Weights of a small GPT-style language model, trained from scratch on English Wikipedia: a variant of Adam for these matrices.
MLP neurons of a small language model. Each row is named by its layer, matrix (gate and up: input weights; down: output weights) and neuron, and shows model dimensions 272-335. Each number is 200 + 40 x the weight over its row's rms, rounded and kept within 0 to 999. A neuron's up and down rows have the sign that makes its largest values positive.
After each neuron's rows is what it responds to, as a language model described it from the Wikipedia text at the highest values.

L2.gate206,242,236,229,231,122,265,185,162,178,196,100,210,176,181,149,180,228,103,204,208,215,133,117,197,164,148,206,190,254,213,216,266,201,217,189,218,155,209,223,272,138,239,239,148,176,234,205,225,175,227,201,210,267,168,259,285,201,235,191,233,144,179,239,189
L2.up206,197,156,181,191,210,147,206,249,232,159,261,217,170,188,200,193,221,240,238,213,193,224,189,249,194,122,224,145,138,184,213,201,244,181,159,227,204,193,277,213,178,202,269,223,153,238,124,202,179,192,191,269,175,225,268,213,232,227,138,230,172,137,223,187
L2.down206,267,193,244,244,87,230,258,230,158,221,269,133,132,214,84,147,236,166,218,178,161,180,205,231,242,185,200,174,216,163,208,219,242,210,179,181,184,157,206,285,194,172,206,260,234,192,194,225,207,248,240,161,268,267,129,203,156,216,213,163,209,260,209,194
Responds to: Common short words or word-initial pieces that open a phrase, most often "new" after "the/a" (new football ground), "how" before "to", "good" in goods.

L2.gate221,139,156,180,201,223,136,224,253,240,179,211,180,188,153,150,174,244,146,206,176,202,212,216,154,209,233,163,236,259,183,226,263,213,221,179,133,236,181,179,183,207,228,348,137,206,188,247,200,193,256,190,288,176,277,149,213,219,189,146,189,195,265,236,256
L2.up221,231,201,165,204,178,185,235,273,187,198,182,194,187,163,183,150,242,206,139,147,232,209,229,217,221,286,193,219,287,194,192,242,156,226,141,197,194,234,196,150,231,220,293,270,219,182,310,255,227,231,157,227,227,205,161,215,224,285,229,247,241,272,186,222
L2.down221,221,237,211,192,180,227,201,162,121,226,209,194,217,268,248,235,131,222,193,141,272,227,172,217,146,169,188,257,150,259,249,180,207,173,275,235,151,229,263,244,262,166,180,231,226,259,239,238,135,211,222,166,241,160,199,214,178,218,174,172,186,131,147,171
Responds to: Fires on nouns and verbs naming a release, publication or competition (release, published, Series, League, title), and on closing == of section headings.

L2.gate762,126,248,182,177,159,208,194,92,227,235,176,202,264,229,214,114,203,215,228,222,218,261,172,157,116,159,194,156,215,209,263,157,210,153,246,209,172,113,205,140,151,192,314,176,189,284,121,174,189,149,156,270,152,244,209,121,169,180,184,183,226,173,249,216
L2.up762,187,199,149,194,181,221,282,129,161,190,177,183,194,289,169,198,185,221,147,172,153,159,192,258,247,107,187,213,188,195,192,272,165,186,164,202,212,223,202,194,211,265,158,215,206,191,255,224,254,170,168,289,191,233,262,218,209,192,208,226,209,181,226,153
L2.down762,209,143,155,193,202,262,218,180,220,170,174,189,199,268,139,184,219,194,138,197,276,205,100,188,243,215,242,223,232,213,222,191,166,143,248,213,212,195,201,188,161,196,187,172,182,172,169,146,182,238,190,196,166,188,204,179,144,158,181,173,206,239,228,220
Responds to: Opening or middle subword pieces of words split into several tokens, e.g. coll(ision), enc(rypted), indic(ates), Cap-ac-ity, Char-ac-teristics.

L11.gate829,214,206,228,289,186,191,231,264,251,235,230,204,213,162,173,216,233,152,231,195,240,186,225,191,261,262,211,184,161,187,165,169,235,220,162,141,226,225,213,190,179,258,181,160,191,174,213,195,169,151,193,132,182,278,187,209,158,209,222,191,230,198,242,227
L11.up829,183,209,175,203,146,113,200,227,265,217,175,181,209,175,86,191,191,162,211,135,204,256,166,105,141,215,162,264,178,230,242,183,192,158,174,202,194,172,214,241,162,192,161,235,211,179,227,180,215,201,205,185,242,197,198,195,124,247,166,217,177,157,193,215
L11.down829,214,211,258,172,199,222,232,187,220,169,224,227,206,212,253,199,181,250,286,208,174,228,201,196,211,165,179,220,192,234,156,180,186,178,225,180,206,199,241,187,197,184,192,199,176,126,243,208,237,217,258,216,177,227,260,146,168,138,215,226,208,175,165,255
Responds to: Closing equals-sign runs (==, ===, =) ending Wikipedia section or title headings such as Club career, Cast, Description, and the newline right after them; also St starting capitalized names like Sturm Graz.

L5.gate263,212,169,212,148,221,160,195,258,126,187,190,140,119,202,193,265,212,237,205,183,295,109,211,160,254,236,222,177,227,166,156,176,222,158,258,265,185,192,197,189,206,207,209,197,197,209,274,215,204,196,180,188,202,245,162,190,296,216,217,231,202,229,151,225
L5.up263,172,202,145,240,236,158,218,289,182,226,273,196,183,209,229,204,137,195,227,226,170,195,235,179,163,210,291,161,137,214,196,161,170,118,197,156,234,204,158,235,174,200,126,243,174,261,165,188,184,215,175,121,221,214,133,135,204,166,171,137,218,248,224,275
L5.down263,193,150,123,251,188,138,187,193,238,142,320,230,245,183,156,131,175,132,214,240,215,249,151,302,222,176,205,238,212,213,257,189,229,149,307,222,168,216,158,222,248,236,130,217,166,157,204,198,184,196,236,147,217,116,178,149,195,225,102,203,212,193,188,182
Responds to: Closing == or === marks ending Wikipedia section headings such as ==Career==, ===League table===; weakly, verbs like has after a subject.